config.toml
n_layer = 11
n_head = 4
activation = "silu"
norm_place = "pre"
positions = "rope"
rope_fraction = 1.0
tie_embeddings = false
init_std_o = 0.0371
init_std_up = 0.0396
optimizer = "ademamix"
weight_decay = 0.2
schedule = "wsd"
decay_shape = "linear"
batch_tokens = 65536
doc_mask = true
MLP neurons of a small language model. Each row is named by its layer, matrix (up: input weights) and neuron, and shows model dimensions 80-175. Each number is 128 + 32 x the weight over its row's rms, rounded and kept within 0 to 255.
A block is one neuron, or neurons of one layer that tend to fire together. Before each block is what it responds to, as a language model described it from the Wikipedia text at the highest values.

Responds to: Digit zero in numbers
L2.up103 [156 120 135 106  87 115 132 150 122  57  65  87 206  89 150  79 151 123  94 169 132  45  89 114 113 193 154 135 111 174  86 172 133 145 111 134 147 146 155 120 106 129 116 123 109  87 194 127 148 106 115  76  87 147 159  68  95 109 116 129 131 185 141 140 108 142 145 189 129 129 129 108  44 116  74  96 129 148 122 107 135 135 140 141 101 110  83  92  69 108  91 114 145  95  92 152]
L2.up479 [ 84 134 167 172 142 107  93 181 146  71  89 242  94 134 116 151 162 109 135 121 119 255  93 121 154 205 147 125 158 140 134 116 137 184 109 113 144 193 134 116 124 112 142 171 158  89  98 115 182 135 136 104 160  94 108  88  83  94 125 177 141 148 140  87  53 103 116 112 189 123 128 180 106 130 158 128  97 143 106  80 127 147 138 114 126 132 120  65 143 121  93 112 152 135 107 167]
L2.up500 [ 74  97  99 112 193 122 135 139 140 110 173 131 167 181  94 118 120 143 147 148 125 142 135 122 125 123 127 164  76 168 141  76 130 133 116  78 134 140 113 141 170 117 121 116 106 128 110 114 204 180 144 153 123 151  98 104 131 156 139  68 122 108 139 156 165 179 149  87  90 141 169  96  47 132 179  90 116  72 127 119 119 128 135 133 140 109  97 102  76 166  93  85 109 122 113 107]
L2.up551 [121 194 163 154 120 156  72 112 113  83 163 169  70 197 135 191 111 105  48 121 129 130 132 135 117 206 120 113 165 182 139 151 159 133 142 146 111 182  90 169  83 146 154 107 181  73 178 140 127 132 164 140 126 128 103 119 119 144 137 101 125 146 128 149 149  94 153  91 121 131 112 108 154 159 180  90 110 141 128 108 152 140  95 141 180  80 223 116  64 117 105 121 183 133 126 104]
L2.up750 [105 125 123 145 159 129 124 147 136 138 155 161 202 143 144  67 153 107 121  43 156  93  95 152 101 156  91 178 121 109 106 130  70 134 130  90 106 204 196 152  83  96  92 134 155 184 129 122 126 155 164 176 173 169 163  63  85 121 107 103 113 179 156 108 154  74 138 126  69 125 128  76 117 152 105 138 124 102  87  83 173 138 146 144 111 100 169 112 125 107 111 119 155 129  61 156]
L2.up816 [123 118  53 116 150 213 155 145  90  92 147 152 115 134 179 135 119 121 127 134 122 156 169 117 145 195 114 175 128 144 153 154 135 178  85 132 146 135  76 132  75  78 117 161 127  88 162 132 160  99 112 169 145  87  78 128 133 147 188 126 126 192 132 117 132 137 123 128 127 136 148 139  69  81 118 147  85  81 133 102 127  85 118 137 119 107 170 104 122 130  67 139  65 135 135 153]
L2.up924 [122  92 125  59 126 139  89 135  78 140 140 127 111  76 144 139 101 107 120 133 165 144 164 108 172 177 117 154 111 171 124 153 131 159  83 106 174 118  93 156  61 105 101 173 116  70 172 149 130  82  92 148  79 112  59 126 129 154 162 107 114 161 118 101 147 147 176 115 220 111 129 131 101  73 121 166 166 157 135 167  75  97 145 144 190 108 107 115 102 137  55 140  91 141 106  87]
L2.up1246 [101 134  97 152 184 210  97 141 112 129 208 149 148 133 108 118  57 135  66 114  89 130 100 121 147 131 126 108 194 169 138 119 119  93 124 127 147 189 125 120 104 136  71 142 164  98  81 173 126 112 133 135  89 115  87 111 107  78 157  15 118 117 141 106 151 119 136 108 108 125  97 123 165 155 154 144 130  79 113 152 122 144  64 141 128 104 149 170 124 104 117 168 216 125 183  69]

Responds to: Table zeros and word fragments
L7.up1302 [103 173 125 155 101  90 144  73 149 158 137 147 120 117 118  78 124 163  96 209 136 174 160 148 113 168 118 149 125 224 124 140 159 141  89  78 143 186 138 197 162 143 109 119 140 131 109 143 145 119 142 161 110 161 104 206 142  67 134 105 118 156 120  91 130 135 135 175 111 117 114 115 178 150 148  83  88 116 156  89 114 128 118  97 113 158 112  84 113 168 143 117  99 117 112 179]

Responds to: En dash in ranges
L3.up218 [112  80 150 178 138 174 103 137 130 124 120 166 162 134 127 159 115 142  76 160 139 111 139 127 145 106 104  81 180 146  72 143 112 159  88 156 105 158 151 125 167  92 145 141 138 110  68 146 149 145 120 109 139 108 148 154 166  88 126 109 126 112 116 105 135 119 150 145 174 147  97 135 103 148 121 112 143 150  92 195 117 127 141 131 122 103 179  62 164 110 155 190 154 128 114  78]
L3.up351 [139 132 155 164  78 118 136 154 144 146 154 162 161  89 142  85 109 191 114 111 189 133 203 136  96 159 115 129 125  12 127 179 116 123  83  98  52 148 119 102 152 119 115 109  50 113  52 161 119 120 144  89  48  71 150 135 102 142 169 128 128 127 140 195 128 131 134 118 102 117 134 131 143  94 141  78 143 134 108 115 111 151 124 194 139  74 185 130 105 132 152 117 134 106  90 144]
L3.up661 [ 95  78 121 132  72 120 177 145 154 109 205  94 135 144 108 115 206 162 113 128 127 146 131 134 102 138 143 142 114  68  80 183 122 103 109 134 125 101 154 149  65 122 181 115 153 150  91 153 128 119 160 145 121 145 112 130  75 141 127  85 124 114 144  98 138 154 108 122 165 127 114 167 129 137  92 173  95 158  95 175 145 133 145 118 161 117 114  62 143 153 127 144 155 113 102 131]
L3.up698 [ 70  89 105 141  99 141 162 110 126 144  86 127 139 145 109 114 106 124  74 133 194 102 135 124  91 112 118  85 133 161 108 147 126  93  69 180 135 182 138 112 131  67 156 137 148  76 108 148 132 123 114  76 114 159 167 144 102 153  86 180 127 188 114  86 160 162 104 118 125 141 138 112  95  92 132 156 133 129 121 182 115 148 126 144 168  75 166  41 147 103 202 123 175 143  79  59]
L3.up825 [161 158 139  69 164 111 168 126 160 140 184 163 198  52 156 163  81 134 111 197  76 192 133 131 182 153 157 149 123 108  84 162 136  96 146 139 190  96 131  96 156 140 144 115  98 131  83 156 127 134 122 149 106  81  93 138 129 117 177 142 115 123 159 123  96 110 154 137 187 137 105 196 158  70  86 104 100 189 124 108 121 134  79 140 153 121 159 120 119 153  87 129  81 112 154 164]
L3.up1026 [ 86  99 156 110 123 222 124 143 101 141 117 168 205 193 108 129  99 154  79 162 136 118  82 138 160 101 107 152 138 117  88 198 140 126 127 118 166 123 141 136 131 114 129 134 172 114  66 134 119 159 123 156  98 135 102 119 126  98  88 141 118 192 118 118 150  96 122 130 174 150 147 160  84 113 115 137 110 112  85 164  77  96  84 152  86 136 127 121 132  77 175 159 149 127  65 129]
L3.up1048 [107  52  61 183 124 124 153 137 136 146  97 119 143 133  68 151 132 165  99 154 103 143 113 122 184  76 114 105 127  63  83 205 149 147 151 157 157 142 123 112 142 102 156 129 109 102  89 120 131 148 110 160 127 135  98 201 128 125 109 120 103 182 115  92 118 132 157 152 170 134 119 162  91 136 126 171 108  99 108 155 133 146  32 126 128  91 154 155  75 114 166 172  87 132  97 113]
L3.up1276 [105 101  92 169 108 117 105 115  95 121 115 160 185 149 123 179 131 148  52 172  81 105 144 127 144 132 112 115 127 140 102 201 171  55 107 158 126  63 121 185 135 141 114 139  86 172  89 115 113 120 112 178 159 157 156 192  69 136 166 152 119  98 116  92 141 136 149 120  96 145 118 106 123 161 177 119 115 173  97 120 133 146  91  90 126 105 121 147 103 129 181 152 131 107 129 180]

Responds to: Table cells and year digits
L2.up110 [110 110  55  91  99 101 103 126 130  62 173 105 151 120 155 185 201 144 168 147 171 116 141 130 114  56  95 127 126  91 123  76 143 119  89 158  90 108 146  79 178 123 126 132 103  67 181 127 149  93 141 172  88 166  74 180 176 120 157 125 120 131 130 161 122 140 113 110 108 133 126 168 111 151 124 170  96 137 126 105 100 134 148  95 100 143 154 116 137 152 172 139  70 129 115 116]
L2.up122 [ 77 144 167 111 104 154  98 176  97 139  98 111 108 113  98  96 167  98 176 149 117 110 155 144 116 135 114 128 203 144 103 146 156 154 112 113 128 111 157 153  91 103 129 198  97  61 163 128  72 147 134 134 148 159 184 146 121 160 114 187 120 144 117 125  87 152 161 112 164 128 132 112 183  61  98 146  88 140 117 102  95 117 153 135 162 110 111  76 136 152 178  82 148 129  72  86]
L2.up405 [104 111 103 130  96 107 117 113 123 143  64 119 107 107 136 135 170  95 164 115 148 112 193 132 146 110 145 156 141  81 150  95 141 146 107  77 179  86 144 135 136 141 182  37  90  82 144 107 119  59  99 132 161 121 155 147 144 146 103 197 112 149 131 147 101 121 162 127 124 130 111 165 117 133  75 110  92 152 161  85 148  92 176  85 141 130 179  63  76 151 155  95 133 119 125  91]
L2.up491 [184 112 164 103  56 111 127  87 176  86  71  92 124 118 163 171 130  85 175  71 176 113 120 128 111  72 105 140 156  80 132  80 122  50 108 114  58 114  91 152 157 116 168 140 126 183 216 142 142 191 125 130 138  88 127 111 210 133 147 169 116 106  99  98 119 170 178 140 160 110 104 107 111 104  98 128 151 190 106 124 115 126  98 126  85 136 148 129  80 137 183 118 157 117  90 130]
L2.up591 [104  99 147 137 103 156 141 160 128 101  49  89 198 113 141 162 156 156 135 194 159 103 117 109 178 110 169 143 128 153 165 131 141  72 112 155  50 112 133 140 156 175 158 162 124  80 181 124 163  64  83 108 128 177 166 137 101 143 146 136 120 159 131 111 175 183 124 143 114 136 120 141  65 134 160 131 146 141 129  83 149 130 191 177  93 150 130 182 154 126 138 127 118 113 102  95]
L2.up672 [149 139  91 138 130 130 127 106 120 110  48 194 129 192 139 104 129 118 182 128 121 107 162 141 148  87 132 119 184 160 136  89 127 158  97  99 164 121 114  94 220 162 162 104  96  98 142 124 138 136 111 114  64  76 135 142  91 104 131 177 115 180 122 163 102  93  97  96 128 147 156 155 101 114  97 118 103 115 148 110 131  90 176  89 111 107 166 102  93 131 103 157  87 141 113 118]
L2.up721 [140  86 135 167 139 119 138  72 145 130  48  92 150 152 120 134 153 120 194 125 147  57 173 142 153  72 119 116 126 145 123 130 152 111 106 125 110 108 168 108  79  93  96 134 106 138 153 105  85  92 115 108 130 131 190 130 109  92 117 211 118 123 128  93 113 192 158 121 128 119 129 141 119 149  63 214 105 134 136 102 127 120 181 144 123 146  53 120 180 152 194 107 121 115  85 162]
L2.up779 [ 66  84 164 121  92 137 143 133 107 118 119  94 152 120 121 190 129 128 131 147 138  75 129 132 136 135 148 138 212 113 115 131 148  78  87 105 154  91 198 110 103 131  87 157 139 151 139 163  98 143 112 118 101 185 135 116  97 205 115 106 110 118 134 119  34 212 221 144 176 115 112  76 181 104  93 162 126 151 134 122  93 165 118 150 123 119 118 142 132 153 101 105 186 106 171  96]

Responds to: Number-range dashes and units
L7.up498 [154 144 157  98 133 148  81 103 104 161 150  91 194 118 171 190 156 151 139  37 154  84 151 120 109  92 135 133 131 163 108 103  96 156 152 119 117 147 155 166 163  95  75  94 140 165 157  84  78 176 136  93 157 116 103  96 123 141 136 149 157 168 114 105 169 117 135 132 141 122 120 118 173 135  98 159 132 115 119 132  96  91 130 116 112 141 107 157 104 148 148 116 121 138 176 145]

Responds to: Mid-word fragments in names, digits
L3.up362 [112 137 117 131 143 112 182 161 159 183  97 107 123 147 116 123 117  94 214 108 133 167 118 142 147 148 173 103  88 192 156 145 148 161 122 126 187 100 159 161 143  98  95  87 132 145 139 164 155 120 165 148 154 155 174 149 123 111 112 143 117 167 161 129  98 115 135 163 140 125 116  99 163 139 109 137 147 118 130 121 101 109 144 112 184 129 121 104 134 126 122  97 122 154 219 130]
L3.up395 [123 162 112 164 178 150  90 130 145 115  83 225 106  90 216  91 117 112 216 148 105 160  95 123 129 121 119 144 128 164 129  89 141 150 165 104 118 116 150 130 108 160 122  95 136 113 182 153 102 126 157 117  91 130 118 105  83 144 151 142 112 135 125  92 165 152 134 158  83 123 121 211 113 228 149 155  91 158 126 111 116 135 137 111 144 151 111 167  84 127 156  81 120 132 147 146]
L3.up437 [150 111 148 139 142 146 119 135 128 126 150  66  72  98  45 141 136 117 170 164  91 170 129 139 173  98 113 125 108  95 136  91 102 195 106 162 182  77 163 126 134 124 129 112 102  92 117 132 140 120 113 189 173 129 124 116 175 110  96 106  91 136 132 114  63 187  98 129 179 121 100 149 103 148  88 136 124 141 116 134 154 156 123 106 100 152  83 132 113  81 113 157 160 127 160 140]
L3.up473 [114 143 180  87  71 169 133 148 183 149 108 107  67 146 102  99 160 141 170 119 118 163 157 124 122 101 121  75 122 133 148  21  98 157 175  97 151 117 161 188 113 144  79  97  90 117 165 123 112  87 153 150 135 134 157 115  95 107 108  97 123 119 157 150 102 135 107 137 180 100 143 150 135 109  99 170 105 144 139 117 137  87 133  53 135  99  78 143 134 141  94 142 135 119 174 104]
L3.up829 [122 134 143 118 177 109  97  69 155  27 120 167  86  81 153 114  80 156 142 154 116  90 105 153 143 148 126 105 150 188 155  79 139 133 136 147 104  73 165 173 129 138 102  39  86 134 105 129 124 142  89 126 107 125 139 148 125 125 137 149 109 149 133 106 155  94 121 133 181 139 130 162 179 175  94  90  74 189 107 121  81 136  98  34 100 141 139 153 124 120 141 115 165 132 136  99]
L3.up965 [133 139 165 123 142 115 154 136 106 160 109 135  95 156 138 103 133 143 192 119 156  83 104 119 112 100 109 166 160  97 101  97  82 224 186 131  72 158 183 147  77 165 142  86 150 117 137 131 101  83 126 124 120 105 138 102  96 142  98 106 142 144 138 140 213 207 100 171 144 129  99 150 142 123 110 201  75  91 103 130  91  71 183 119 169 153 125 112 139 135 188  78 184 126 154  84]
L3.up1143 [109 123 108  95 149 146  97 157 119 133 110 170  80 121 106 132 167 121 114 124 161 108 106 131 106 106 158 110 176 155 126  98 137 102 131 109  81  95 136 187 130 131 122  90 146 125  95 154 161 132 121 174 147  58 119  70 106 156 167 199 124  87 110  86 117 151 103 140 133 138 142 155 123 132  92 104 151 116  87 197 111 126 132 136 109 117 106 125 175 142 172 167 121 121 145 102]
L3.up1253 [132 129 156 127 124 102 112 145 106 120  82  90 131  99 152 125 166 191 177 125 143 150 127 133 158  90 131 111 149 116 106 110  90 139 189 153 150 157 175 192  73 132 111 123  81 171  98 138 112 132 119  87 147 100 124 148 149  91 128  71 110 136 158  85 165 187  75 134 168 124  76 178 106 148  87 185 100 152 150 100  67 134 141   6 161 157 149 147 183 106  79 105 241 134 184 150]

Responds to: Mid-word "an" fragment
L2.up235 [157 149  95 189 143 150  85 114  73  99 117  92 154 146 117  62  99 169 150 175 113 120 113 125 104  83  90 136 109 133 162 159 119 132 180 136  83 115 104 134 141 102 127 118 118 170  85 118 140 123 130 161  77  76 174 160 127 176 170  77 130  95 115 163 151 128 179  97 107 119 146 134 135  87 137 117 142 161 131 117 140 155 171  48 146  93 129 161 122 116 125 104 144 130 135 144]
L2.up271 [166 137  87 107 142 192 129 136  63 169 187 120 183 152  98 153 118 137 159 142 148 154  74 136 143 121 146 141 120 175  79  97 122 144 131 139 172 141  65 120 156 168 134 160 144 126 149 141 139 119 113 130  93 205 120 116 165 108 143 135 147  82 133 129 154  87 134 118  97 137 138 127 159 151 174 160 133  93  70 113 122 146 164 133 104 177  86 168 172 128 122  90 131 152 118 110]
L2.up340 [137 172  79 182 135  91  97  98 158  84 123 150 165 177 159 139 104  89 158 195  82 159 115 132 131 160 100 134 168 127 133 163 160  82 163  98 103 142 131 103 195 184 165  48 128 153 156 106 136 172 110 114 169  22 110 119 139 109 166 110 119 130 114 116 143 158 119 132 184 136 132 155 136  91 144 110 149  97 148 147  87 135 187  91 141 114 139 110 134 118 102 132 135 147 160 130]
L2.up481 [181 216 128 149 138 100  57 119 137 109 115 137  44 147 204 111 139 120 125 129 142 137 125 130 123 105  79 161 134 129  96 165 154 105 158 132 106 127 107 134 164 136 116 123 135  79 191 128 159 110 151 141 105  72 116 144 125 154 156 139 107 179 150 115 165 129 105  85 114 141 107 183 140  93  83  84 142 131 160 114 113  86 154  90 141 121 174 134  93 119 195 167 114 123 128 140]
L2.up497 [111  94 143 109 151 119 110 149 110 182 159  79 114 123  71  69 121 171 144 136  95  72 117 124 128 110 114 141 122 126 177 136 147 117 177 147 111 149 137 129 183  99 125 116  79 118 122 118 139 190 128 151 108 166 119 113 137 166 184  97 146 113 123 180 142 141 211  77 157 141 102  39 162  93 129 118 152 153 133 181 177 178 137  81 156  75 117 157 142 100 150  75 221 128 162 118]
L2.up838 [141 153 154 126 113 135 118 134 162 112 144  84 130 148 174 129  53 153 127 178 126 173  96 104 192  90 142 125 147  90 125 115 154 102 143 109 123 135  66  49 101 153 142  93  70 145 166 167 133 176 123 133  75  81 111 136 140 139 147 111 116 104 131 146 194 107 120 106 182 111 130 128 128 124 161 107 163  91 132 154 106 128 200 137 178 189 195 206  94 131 161 189 169 141 121 129]
L2.up912 [192 199  94 135 136 136  88 142 136  76 119 192 110 141 152 108  85 154 137 200 116 185  82 140 142  93 130  92 150  97 114 188 128  99 130 101 148 150  97 104 200 148 138 108 122 110 114 124 110 170 133 119 137  69 114  81 144 133 160 174 139 122 136 141 139 150 131 101 142 133 147 171 113 145 112  97 155 102 134 127 148 142 164  67 101 130 129 150  95 134 198 133 129 132 154 189]
L2.up950 [135 175 149 135 138 136  99 139 101 118 166 158 125 176 109  65 118 175 112 122  89 129 151 140 161 125  64 104 170 119  62 131 103 163 170 147 162 115  96 142 123 146 110 113 117 139 109 131  95 155 152 133 100 110 119 188 124 180 172 100 132 117 143 182 166 144 152  97 126 148 161 151 186 102 119 110 141  95 129 136 132 132 145 118 150  80 144 127 123 139 110 138 116 133 125 160]

Responds to: Score and range dashes
L2.up172 [122 160 110 103 120 124 150 164 138  45 103 198 146  84 172 167 133 106  86 135 137 213 146 118 134 113 129 101 106 125 119 138 119 144 108 100 157 108 110 133 147 229 138 136 165 156  99 116  61 131 150 110 168  98 105  48 140  76 155 113 140 113 137 128 104 103 105 170 167 109 150 134 111 146 157 116 115 100 140 129  95 157 154  80 135 144 125 157 137  89 192 188 108 130 204 143]
L2.up510 [145 124 139 156 137  96 146 180 141 160  86 204  67 117 102 132 147 108  52 145  97 167 134 132  72 213 143 141 203 181 136  86 138 134 113 117  85 154 159 121 107 138 117 190 171 106 122 132 129 125 120  99 176 113 157  85 108  48 135 129 123  87 110  79 134 129 113 142 179 115 130 127 114 121  89 149 132 133  73 120 106 110  71 149 139 128 139  58 126 148 168 138 138 120 129 106]
L2.up592 [103 161  60 136 157  90 171 166  92 139 103 127 154  99 147 157 124 115 109 114 109 124 142 124  90 179 126 105 179 196 154  83 156 201 104 131 119 152  94 191 103 103 156 148  40  49 186 157 136 101 119 119 149 180 106 112  82 129  73 102 128 187 137 125 119 100 155 123 179 116 128 106 103 102 116 143 121 132 145 108 145 122 156 160 157  86 135  60 109 127 161  99  89 118 138 164]
L2.up788 [ 98 133 121 140 114 174 188 152 115  80 127 157 112 151 115 132  81 151 107 144 111 101 161 129 115 124 138 162 164 131 193  74 170 118  99  86 177 108  82 109 137 121 138 141 101 103 105 144 128 146 155  97 140 152  77 119 119 189 121 152 130 153 134 126  93 123 153 117 147 148 149 110  67 127 137  98 123 143 118 118 175  69 134 192  77 186 132 134 155 139 137  81 144 131 158  89]
L2.up1194 [107 140  94 122 128 129 174 179 142 118 157 207 202 138  99  95 127 129 134 163 162 173 138 132 182  81 120 157 169 136 114 151 119 124 116  88 107 127 146 129 130 159 160 212 123 134 123 146 126 113 152 127 151  84 168 145  59 116 137  69 106 151 122 134 130 125  88 130 200 131 114 140  90  80 154 134 137  71 110  90 137 165 134 123  72 138 163  82 144 169 136 123  86 134 159 148]
L2.up1219 [195 126  78 105 140 130 102 175 167 101 118 134 115  49 190 147 136  69 151 164 161 130 135 129  88 156  88 123 118 123 121 129 134 172  74 121  80 140 150 103 140 137 115 118 100  56 147 134  87 114 126 132 152 147  83  67 113 158 113 207 118 115 111  95 104 134 127 152 116 135 139 142 134 120  73 152 136 144 107 118 105  94 186 126 125 124 150 129 133 121 208 166 139 115 146 144]
L2.up1234 [128 165  50 122 126 165 145 130 124 168  96 131 168 129 144 123  80 107  88 159 123 170 134 116 157 136 151 155 174 146 137 146 168 106  87 109 103 165 150 133 142  98  91 153 130  22 110 109 171 142 124 160 181 114 127 103  99  55 126  83 103 166 122  99 170 150 106 147 164 149 113  95  96  81 188 158 175 154 154 165 132 111 131 180  92 134 116  79 178  88 121 105 138 143 123 127]
L2.up1245 [143 132 137 140  81 162 153 111 170 158  99  84  64  50 155 127 131 174 115  76 115 126 128 123  99  94 149 109 135 162  94 148 108 114 115 128 124  73 111  54  95 170  83 160 170 132  65 137 135 120 145 147  84  76 160 168 103 107 114  89 134 125 135  79  94 181 101 116 111 126 136 160 106 121 183 157 146  81 134 101 105 115 121 175 152  76 187 109 170 104 109 180 168 113 188 143]

Responds to: Zero digits in tables
L3.up365 [154 136 125 186 133 150 146 140 155 132 102  69 188 111 140 190 173 206 118 155 119 178  82 149 223 111 105 130 148 117 147 137 138 162 151 120 134 178 142 110 115 128  73 167 134  92 102 125 147 143 152 114  68 109 132 151 147 126  97 108 100 163 144 118  98 119 147 183 142 127  95 154  89 173  87 166 110 130 147 145 100 131  87 115 144 150 102 153 136 113 138 120 108 138 144 155]
L3.up537 [144 138 101 114 119 127 110 138 125 165  52 142 114 101  98  69 149 172 160  77 148 108 137 119 125  40 101 141 100 163 135 106 112 176 185 116 117 217 128 131 122  92 110 104 146  89  87 126 141  88 155 121  80 101 170 150 173  90 149  95 112 144 135 140 111 228 109 133 156 115 106  86 159 112 103 144 154 129 131 199 118 121 175 151 159 231 124  74 137 129  93 136 156 138 152 110]
L3.up562 [130  77  99 213 123 140 135 192 134 107 122 131 112  70 109 163 176 116 125 119 108 136 110 128  51  79 133 126 129 149  82 111 144  89 108 117 114 103 180 107  87  87 116 131 122  36 137 130 123  59 166 130 147 144 158 117 146 146 113 164 120 168 137 130 117 177 107 164 147 130 121 136 151 130 114 124 130  92 105 207 141 107 153 158 165 173  90 149 139 119 139 118 151 133 124 154]
L3.up592 [142 133 137 125 184 130 134 154  98 132 134 161 136 112 139 203 153 168 198 122 145 138 146 139 170  55 144 101 165 146 148 127 163 107  58 102 128 159 116 164 106 128 115 133  92 128 133 124 155 109 133 161 175 111 132 143 156 148 116 126 102 111 110  60  77 146 193 162  96 133 100  98 129 100  77 143 128 120 167 157  90 154 130  82 156 140 150 152 146 139  90 173 157 138 199 124]
L3.up615 [127  62 136  98 138 101 128 160 101 102 110 142 130  96 105 186 151 211 128 144 157  79 147 132 149 105 121 127 142 168  86 140 128 136 129 162 119 174 176  96  99  92 117  92 137 138  97 108 133 136 145 103 109  90 110 176 153 164 126 115  93 160 109  86 112 203 153 142 142 135 114  98 136  65 128 128 106 131 117 173 107 151 116  93 169 132 166 169 127 113 148 148 130 125 127 142]
L3.up737 [107  92 105 120 110 168  96 140  77  81  77  70 131 122 108 163 197 161 114  93  82  39  72 137 170 108 138 135  86  98  55  72  79 187  83 117 178 178 134  67 128 128 135  58  70  89 175 127 154 186 123 120 122 115 168 112 155 116 100  98 129 149 140 164  40 140 139 156 116 156 125 121 113 128 156  63 121 126 144 177 120 139 107 163 179 120 111 150 142 122  74 110 135 156  87 120]
L3.up857 [165 215 133 142 152 116 162 131 158 131  91 153 135 114 151 152 115 160 169  67 113 114 116 135 144  83 118 191 103 155 138  73 122 202 132 105 119 177 112  66 138  97 108 106 154 113 183 126 127 115 142  80  80 104 144 129 186 108 159 104 113  95 142 128  78 203 152 143 112 144 110 111 156 100 200 141 129 113 151 151 128 126 130 136 127 180 169 150 133 142 125  70 132 160 182 157]
L3.up1148 [144 101  84 211 117 105 191 146 107 155 115  90 104  79 113 105 126 116 115 150 172 138  89 128 145  55 128 126 132  87 121 117 136 104 136 150 189 166 137 103 104 113  99 132 185 105 143 119 124 142 135  87  99 132  99 177 138 167 120 164 124 174 133 121  60 137 129 111  75 118 116 104 109  83 168 153  99  56 154 160 125 151  81 154 200 155 198 142 144 118 167 120  45 129 162 109]

Responds to: Table digits and slashes
L3.up82 [150  76 127  91 114 151 118 112 146 147 123 131 128 144 110  92 145 156 107 186 128 173  86 122 145 145 138 127  82  97 174 149 174 124 113  96 185 115 160 145  97 198 127 135  96 110 146 105 134 100 158 107 121 148 133 101 154 127 104 107 128  95 137 120 112 101  94  81 128 120  97 110  85 119 127 185  97 158 148  74 134 156 125 148 116 148  96 145 114 104  88 152 125 107  71 181]
L3.up238 [136  70 104 140 112  85 142 150  98 125 149 109 140  86 124  94 153 112 179 101  62 231 135 130 168 150 157 149 102  93 174 162 147 132 116  89 154 174  87 140 118 174 123 126  71 107 162  84 154 150 116  71 162 183 117 153 130 139 115 104 144 129 146 167  54  65 182 149 145 109 135 122 120 122  73  92 125 114 177  58 117 141 105 142 122 141 102 129 142 128  67 152  83 121 180 207]
L3.up389 [122 128 121 141 158 179  62 114 119 109 103 131 109 104 123 107  51 113  87 134  89 225 154 122 161 130 124 130 147 146 136 127 143  85 117 158 168 162 140 141 133 167 145  64  83 123 155 121  95 160 132 135 179 131 118 139 111 156 142 105 111  63 121  87 132 140 160 138 164  98 121  76  71 120 146 153 107 171 151  89  78 178 117 151  85 171 150 148 133 129 110 121 107 102 133 148]
L3.up394 [149  22 104 113 139 132 116 131 121  64  99 114 119 109 156 144 231 127 150  92 100 120 114 133 143 125 145 169 100 194  32 189 161 101  86  72  90  98 124 133  82 135  79 110  95 153 163 114 176  94 126 176 134 109 118 135 132 140 144  98 107 118 139 131 140 120 159 138 157 136 129 121 101 163 135  92 102 183 105 179 154 139 102 166 165 145 111 129 114 121 127 151 191 113 102 110]
L3.up485 [136  82 123 107 130 156 184 132 134  70  99 138 175 137 173 120  98 101 211 127 106 178 118 134 122 162 135 117 187 171 117 195 138  81 108 154 139 123 146 126 135 161 153 125 126 131 119 116 176 142 142 112 162 173 114 156 128 130 101 100 146 131 155  86 112  68 152 121 107 105 142 156 134 135 139 128 148 124 165  79 111 122  93  69 114 117 134 102 150 144  78 104  79 128 164  86]
L3.up669 [138 113 161 119 127 231 151 125  97  36 101 158 130 162 191 114 121  99 119 138  72 153 142 130 117 123 158 162 107 159  89 113 115  87 170  96 112 131 140 135  80 132 115  91 140  68  99 117 106 174 155 146 112 145 133 131 121 136  98 167 114 150 135 146 108  99 190 133 130 136 137 153 152 107  89 109 117 124 189 103 144 109  94 146 156 164 116 120 194 137 139 143  69 144  61 141]
L3.up754 [131 118 156  82  92 111 115  63 141  66 140 164  98 152 124  95 180 102  95 128 157  97 124 123 104 198 101 122 133 161 137 166  78 133 120 164  76  99 149 145 122 140 140  76 131  89 108 107  61 127 121  92 113 127 107  78  89 128 175 173 138 110 122 135 164 112 111 116 150 114 148 148 103 151  96 115 182 177 120 125 146 151 100 172 117  89  94  88 120 129 118 116 159 110  85 153]
L3.up1118 [118  42  97 123  53 196 137 148 108  80 155 174 156 130 159 148 160 158 121  86 107 105 152 123  88 118 145 126  95 144 114 225 131  93 132  70 101 118 135 131  53 150 127 117  94 138  45 150 116 141 148 150 150 127 147 156 124 106 142 154 102 103 127 135 143 108 166 110 156 120 122 123 107 126 133  66 143 174 156 129 128 143 126 159 140 154 115 127 122 122  98 176 166 115  92 138]

Responds to: Mid-number digits
L7.up1064 [150 132 151 161 148  98 201 121 135 109 180 188 111 132 144 126  95 101 122 108 170 123 104 114 147 106 134  56 128 143 202 114  87 126 153 102 150 105  80 156 127 115 133  72 111 181 117 121  83 154 132 108  94  90 143 158 156 139 178 232 145 103 130  95 107 176 118  99 153 141 130 158 131 101 145  66 146 145 175 123 123 135  75 116 138 129 121  60 164 106 106 109 102 118  70 153]